{"n_layer": 10, "d_model": 224, "n_head": 7, "n_kv_head": 7, "head_dim": 64, "d_mlp": 1152, "vocab_size": 8059, "activation": "gelu", "norm": "layernorm", "norm_place": "post", "norm_eps": 1e-05, "positions": "learned", "qk_norm": false, "attn_scale": 0.125, "bias": "all", "tie_embeddings": true, "parallel_block": false, "init": "trunc", "init_std_qkv": 0.0154, "init_std_o": 0.0, "init_std_up": 0.0154, "init_std_down": 0.0, "optimizer": "muon_variant", "lr": 0.0038, "beta1": 0.9, "weight_decay": 0.067, "lr_head": 0.00722, "grad_clip": 1.0, "warmup_steps": 200, "schedule": "wsd", "decay_fraction": 0.904, "decay_shape": "linear", "final_lr_fraction": 0.05, "batch_tokens": 65536, "seq_len": 1024, "doc_mask": false, "train_tokens": 404900000, "steps": 6179, "dataset": "wikipedia_en"}
MLP neurons of a small language model. Each row is named by its layer, matrix (down: output weights) and neuron, and shows model dimensions 0-223. Each number is 500 + 25 x the weight over its row's rms, rounded and kept within 0 to 999. Numbers have three digits each.
A block is one neuron, or neurons of one layer that tend to fire together. Before each block is what it responds to, as a language model described it from the Wikipedia text at the highest values.

Responds to: Early word pieces and words partway through multi-word titles and proper names (songs, books, shows, firms, players), e.g. "The W-itness", "The Daily Show", "Brand New Animal".
L7.down12:544465545461502504513493505506473487556503510496486545502518502475477508513469488487490503520465496515540496514481499477474533481503538516501511490508507533517446485489497480531520463473534542532507528455536481501479445478520496499490516473485465518482487493519440497456515473498469504490507547501486509533455523482467480479470485483532464474496494509531493503475513519501450514518548480480476510482488522496481491515477520519472500447520497492508498518488495478507507500534487528507509502501487495471525451496501468520510509526526561535498507468511454543499521472541470473481520507530510520531492515521467554532561463486528465527487473467448516547498501501488547532510526
L7.down1041:490444523473500496504502489486535528509498499485477502456498485490520472535479466506524484496510520508458490516487514432521536454482514535525468499530496505517461488526485468522492523482524510517500513434501520501531494515529486514462468476500475491442490487487424470490499478505464482495521559543492548500513498498526517528481461504498465489574512505513501519478515499506466504501514474522507474535555492517500506506491480483495509446514505474460494486524522490540502524525495536515499489482453511552518500514519484486463510475519489515476487464522504522523510494525451517509493495478470500566509504482517535460527497487498538479491484505508506556495483524516554546492483

Responds to: Hyphens inside compound names and codes, mostly after capitalised acronyms or model numbers, as in PA-18, BTR-60s, WCCO-TV; sometimes other mid-word pieces.
L4.down155:498510497514502507435507475494454516504514467507515520538511517502517537508452468525486527520474542534505461525480525515522510444492509529532479534471548537530503491459516478511528505504485521462493497526475490501518494464486485498486510435463510499500463484532482559480523528459467439506456497535490526506476463494510500480512471488553509505514535491466524496484489514519487528501482480505514508467520477491519445499526485549492562483494519475501481510507473520483493547452521505488509501531519523523486470521501519542541509437469524504482480490540503494477516489471497491510462510510536472501484485480531507505530465489521493511489435491508503503520498540517513503488479
L4.down431:548513488510508496465470514490496472518496493530489526493528471544556537519513527521522511518477512455505499495463519497489455450533506516496462496536528516484495490501483493493482481505489492521549507496504535528509482495495493534489503473465489471537476516488492544520531512509505446502472502419482460520522502457496485521478495467507509505515454524479484540561469470503527506511521520491438484527486510496529499464537464487484516502521491475508476589501483484521513492515533495522518550519505480481489490497494530484512467490513537482499509492515501505507464518492493507454445484512490494473546494476482496519528469471532481499460478521501513486478524537493489449555521
L4.down449:520480522474540451498525488519472515512491506508466520504523478489502514519530491478485514523500547505450430544522528495438456491472480494547505420492508524479508518520470506494514477517498513504530509490483477495561515536467508467481510503522513477513504484530509503504502505493489500462464482505471521492438487542531520540481528526494494490515490501476508543468483492494497519487495510476496469446502538498541496513487493542508505527495464484489519465507472490482515518467510511461512464506498497515456490440491507527498466501475516535473494481518474482567490463509497536510497521518502506530527524550484493515463482512520538532500498517517530480485557476446497498516524
L4.down520:456547501461522457524490501477538511497491489551476514499544480480489508514508459503497505521508504503494490484516484476481550495448518500509498505534480496494524494471501481507488499499516488524506484516490536476450470502481563520499503431534504522477541450504510506508469479504524479584472499515495527502485515509512504503484476485534519503526511528484490531459527484503510507447569521464533468441511469491464521484504482530507510484524477453490532495506512507493475510451491494468485482508532466525509519512475505520454498512469512529542498469502557484506485481491500480499532491493497479480493510556489508503517428514531481498523498524482504526551497482490546502482523
L4.down663:478500510494515531462540503507473509531489497484478554531519497526513502524497477501505501519513514534468505491485531513494535456521547511508475503498514516528480472533507494499512506496476547468471563461541452506563495470491506498443502488505487479506480502529492472510505542494542473530507482515492517491457473482493502520515499544485528494485472531517508491486512481501510518456483453484486479471504509490467473512541468543506482482499453468535500475513545497442490501507491478491470489518467478500528526509533513547492484530488511511475501505547482457501473476490544499509542463501525504483529485534514507513532542506469533479478454489489530493463501522485490468417516
L4.down816:508526520519519466461478545550495493534510488507474494520503531509485539475483487501517484517516488482486478512499465510502511510487497515508476536444490470507526514513522468509477466524471537505533528504497521485517498488514489513520463504500480521473530485487509507505484469523477454512465511522500512516486473502509517505474504562520472484527465543476494480447485493509528519447534503502514534511464557483453471521488485482482495470505445528511502466506441493476536459497503464460557491491525489492498510468529553543509482525494521525530468512487491455516508474503508497518511466478463509472540536541471500538533492535501464452531506535526509458530512476504485516471524
L4.down1001:530465518510506495470506507531529510493493467496484509543512490516478468537527492535517491519514512474466461495446490496486500510478468475516456513542545531467479514505491521518497498521504502531516531516489512507515522510523520484488505452502504510494484522485502475499520515492494481515535509529473467523482447506466563494525546477516522469522462525500514492498483496486519460499479527457542492477450531488505484500494518514536514519536468468491523495514511511471506544485471550521511481489485489520514479511558504514499468519465484525530513470467467470504512451481483479475519440531467524534504567504477468483458481490506497491511460495559498505533506506435527504451521
L4.down1123:444516473496524508517519487496538552505492451489475544538511475487496474534509520511518516499499489457538507494500495527526531500504473519473508489508535509527473552507480484515459493492495518530509489511528572550530506492480493525426504480503530487503536545518480499506502514489489506512510487492498453539472488517484530532504502468505422529502509484525486493477503497517504508502512477500525507496533493477491484492500502487463493509517525498480509521538464462566466476524474489513469548477492506483526478524477487487510476514514506484449519517501471562527495482519521507471496514496517495478512517485479468500472490507474522460490482454483501546431525490453517469440511

Responds to: Tokens in the middle of multiword proper names and titles, especially capitalized The or It in titles (Road To The Championship, Made It), plus name parts like School, River, -ising.
L4.down235:518514516478509474541487470542471513529463548464492508483521518451568463490503480496503531558489531496517495532522545504504521509488501539484521490516509486459482497521505519449499534478432510513518530465489541529486512449495508544522521481522517509474486453486456507486509509475497469527480490489520547492526494526511505433514479467538503520526497482473499522543513498476484525431531456496497479520493476521506494522538487486513523482507505465508462528499461474489452474503514505514522483478470520483503518512526515501472490499515511477484474499510507497503490516520511466496499445496522474497514514533514520477517454488487465482540484477544511469462506514535527527474500
L4.down652:455533453491534451525510504518503536473486453473507482473481511478523502468496497521510526527484516520528526509503489529513483482532520494490518492515509480512537513524522469483520434511508507517444516470503519509457534469492501507548508545555492476457511467531538504421494488517506492497491450471510528500518515518514497491489497494531504525555499537516477503546554463530504488438513445510483485540465487459483511524493498465530489486464487526507511521487492508479544512477509522463495493481484519481479534504491503492544505505465502459497501506475513475496463478501515517508508474499488471490488536525481549492498486516525456489517502549532517490472464509501470531497517
L4.down658:526464509499507487489520529521503512504490500498493464523535524482528523473473476517513529522528494520481476526510490477434497532505509504523484510511490473448555502466491511509468496519482501499479490515449479479537517550526506511529480485506463474500473464507473518494520483500502464506471541560468533491481486495493516445498429526512487505508527524518500529489453497545446497473488517531497463474506520482501491520473510491529488448543483492503502446468487502452495516495453504488553460506475498492492509519514501515506482482467484522507497466507506485531581513489482531514518437511474531522499503498497487544490471540534515484504530524540488515532502496535535497509522
L4.down813:514482500506503488537530492513500465514545532497548457449550501477533472445484523476480496541537499503482509464507529482484486483499513527509497532489482514532527517461488503470504505494521519532509522492475522503524478493548500497487515538458487531500516442549510456473497451502452506481485515501498495507481506498491505466494500527574489464450525495531488446534457501517468541514491511520500524496474472482477487488478505480497484475477526488513488479498450505527520489528569479530517523528498540487457510532502498516462530500519488534525508518485495505523484521489506514518499462501500498491536561491505486457471452502523521494473479437499499516511513487484507530470489
L4.down838:490496499505514502503524476512478531470494525478523496508517490500540546499485498494452554548493478529456503515499520517456514524496502495492521517460443483462544451482492466478483466497483502522500516466497523460487463509496528528497419479455530548497471469487501486505545471509477487510496557469471475538488449484487506489497501501484490496519499521457487507473481519511489533466561502530521480496513553514507487519530543516501473458523513490526502527509492482517512455512501522496539513475467507495523465531466561522485495471517475496502498533528506493513539507473543517515493502489500517513509494445509502486499452479517500510531501525526480497539453510502481539482516
L4.down1005:526494498552552491531529465474474482493543496465489488524486507477475511457481495490505523501491470493481576470456515502481522496501558509540519446492521526559481490473493539490482525480464495534475505489500517502479513491522541487468494509541516495476442496500498485489522500504481537513527487472484523481524491484504519490496511489497444515521533502514486488515505495548500492480494519525525510498474493562476516530537471486518539500556531493463475493518484483527488529502491512489496509540507480491458464502446499496494469493522503498540461514505510548448512534521503450467443482511489493482474476501562508536499496527512531448482493481487490522517472497487480494498507
L4.down1060:540474503492518545555515504532509509522510516539485490512482471476515514531474507521491465481516549472494493524501513484502514491485543468507536550487495494483495490527517517481443529508434503494465482473469473497496549480514498539490506475531549497485527476531511521480504514491515522526489469493496511494500435519494525451464495521493524535536505484465490556505486490487484520456513471485511495441518488509462521478463479519528538501533491493486503480487494471471520520483487510508512447506528499466453511467530527506495501496519565481541482472518487445540504483503509466494509496522513514480527516531530489479496480455501505509506467483497511488520523460509511426505532
L4.down1094:515471490509496489517490522485474531460496535525476505475510480474498501485527518530515526530496497500496514486508510466525525485475529519465528496468499526488478513496531486478491519492440434491540532485483458477514470503503499496508434491496527467529527514543488486466522512446502528500481538510501504494511518491500490498487512501520487530455482496522465486509504470421499499549492513536512523518493488508517548524528493480537477507522503529468452531476512455487504502526544500499526518474476475449513511446532509497544568553492511505503531504525469476478482480483505497465507509463520480521522532547525460506484527464496517462483501464509492478477509492530503485556499

Responds to: Fires mainly on the hyphen inside compound words and codes, such as X-ray, intron-exon, PA-18 and 0.5-3, plus some table separators, colons and quotes.
L3.down242:466505456508534530533510499470474507523521537516476496519523466566466503496480494485545490491483514504477484456505482517481479472512508560472444539519516526510453480556522518504481557498514539483549498499480520530476503505480507522470523501524463505498512520465486520490511512508495512513517489481462547490496515487442513505486492461547504478463440497528486489493507466526505468553515477486491526428460526532518513510512490497477528498535510446489493467516477466510509514480502516510500509522505530514470502470530478511494511530500456478468487507535490450486490498518534491464503507451517500479513519532509544491520532499476504501482489525512454502481482547502489496512499
L3.down334:508490445503493481488499490540463508532542515530467460540493484482508545499509511488487492534513508509514489512508494485578489499489534505544473482472490506500503503526539490484469468528505493456525494516518433490483509503499539512491492522528505491479524460491467507512517546498499458483449499532506502521464492541477515493487509530502487469493532513442478494466507506510487503504505488469482510480519559495496485488471519517525511502491454464557520494476515509472524501480511446465476482473493459452446497483532496539482501550512516498519490535511488500541509508505517521514514476536477473500530517499467489541519508528480492503501538524525538442502552463460491466519500
L3.down728:513509483527495472444496463538472486486519500525450491536443461487465532482505490523511517493503504436497489517497519525498507499465510502536457446492466513514500500488518512493481452526492457495522500498439500487535489523504488532507450514499496577497501530542479498500473482482537506506481498532525503537501525496440467517521501502484513468527484532455529465519503535520485498471514472500529501538487530504481458525497457521480509525474510472522513509480509498500541512526464484500489500510489471478464503501547480556482471524489514491505462542550476519542513502476518535534512536520498510496509484470497500521484512508482535506459499521516515467515498514491509478458550
L3.down856:522491492524526474485501489503482465504520470532492482513547480475506512501560504460491482507525522488509519503488494510495513519492496497505533506487504513493515494520536493474499517523427467497502500563492467499518535475512519497498476472491501510486430461537492513546492495432527480467433515463491525512451451506493510490491461511485500547530472495495466483490520527556503501460509483521507533506522513483506491451536508529487518530512477473527475481507487485540488459533464494453507468560504472502499496507524509536497497531488494524515479488534509482507484442480508496518538499519495497515570512476507513537455484513515529478499494541525538482526505499493487476462484

Responds to: Hyphens joining words in compound modifiers, such as serious-toned, state-of-the-art, better-known, and weaker-than-expected; it also fires weakly on list-item dashes and mid-word pieces.
L7.down130:534543467528532483444499524446484450535483519495518500531520539512513502518485513557501503511466515455493472482496525508555470469500533472475495491511509490496521486481504510488526502540532515459539518546504553545493454528476467489504527475478510510501432488512487482484501480502488512502516490521481503462502479542510510534478484469542492514525486477512499532449482501496474461496529525522476475500470495517510478489479515513463526506529521501459500452454497483529540508456527508505495500495480497509495456523470508468498530529498519497527458511515505498495485489483492487487489476536512494488476526539455542510528500494508507486472516484568522438475546485494508505507518
L7.down606:530477509496501498489494489504541452533484488507473531518520504484495516483507526478501502529500495512496474472507463489523494493536502550466473497469506512442489496514472515519488472491481491529508489512487523518514455493546528512512482497500466499497453480550470476488548508453517517463477502531522513537492525556500525484490472483524545498491541488516502497503526459476538492477527501564500470509470507454455498538479448499490485490530519497564472506465525498484515474509535494519543486468452507518501472477499514496544532547504489516530522455514487481483499477524509498510512495493480475469510538521531507459467491458497541497462512502494527487481476469495494464562543

Responds to: Capitalized "The" and similar determiners (Their, His, Its) opening a sentence, section, or title, as in "Madonna: The Unauthorized", "The Strongest", "The film's".
L3.down129:502537491530536498527504525501486500534552565508517501518488504464475502459514492469499478472483552456542459493510469490492519414454522491502492536519511490484531509445478552497496506486498504437522446442486537514523488491524529496479458527492524510479502513482497511498526492495519508489524568469499509525473478468450472518496495508522534527480468488503535474486503530510496491489494485504531463485488451550557495495492466500522464496488456479473497475500476479493531491474502477507470480495486485504475483495512532509487509503510493504531567533485493525538490498491469529518500519509504498509514521512502544479517503513513522465477515479500486460524522511513513527527500
L3.down205:541473502484487523446501459538517493529528496436504541492500505484504529520486498477533464493454486463543465527486508481462495474498497510534525547495525498461512475491516538497497477525501559528454496475484531529479492492522506497512467470472480477490529509502506522456490490480497494527542509533513542520486529455473520446521479524522474549502498456525510487513488497485517483533493523510534495504531482542481505579500502511498497506489517462470509528502475511505488462495506486550484513477455539535501444500506504478499502465465502466489519443518491552516505516500473519490513464485511528475502528534483468528484522525484492532510468499488486483491531516485472495505519
L3.down513:511497492468507514502472497505491473484484508486520496510497528493481481496491549501468556480485525504572480542504507504509528487479514473502502466507517467495530526526457478444495512562513494520526508514462496466513472482496500510525469511516485503476529458523450509439512561441524490493479538459488513501518484544511510486519496504533501546516497489453517469473463530459509491523475471507514456476503481534523504484493502528503516513478487492494518513476487515476543499503544507515489504548498526510486457517485485498480501458501463490511505514558486530517475514491501500483530469513517511505568535478476490439503462524532514486514508427505505480538494498499499485515533
L3.down654:524503516477502502529482472520488466523487526533481493513491486484468491490533476491478501495516522486520495510541501512533463488460496455490510504517484501489487528452512467505494506547479469514437538469473503467508498452552493520538501507525474528470503488511463524514488515483516515548506502449524501484485470511497527490554514488517555509509499532484507515510478434468485464426530525488509514528508464511505523478542455515470459497512510535468536492512514477514505493510469495553459525511512516526498457524468489481489493482498516493518536533518508503475479514486445494521476511485499522544522488499533480493502492514535520521458502431507521480456520510509497528541533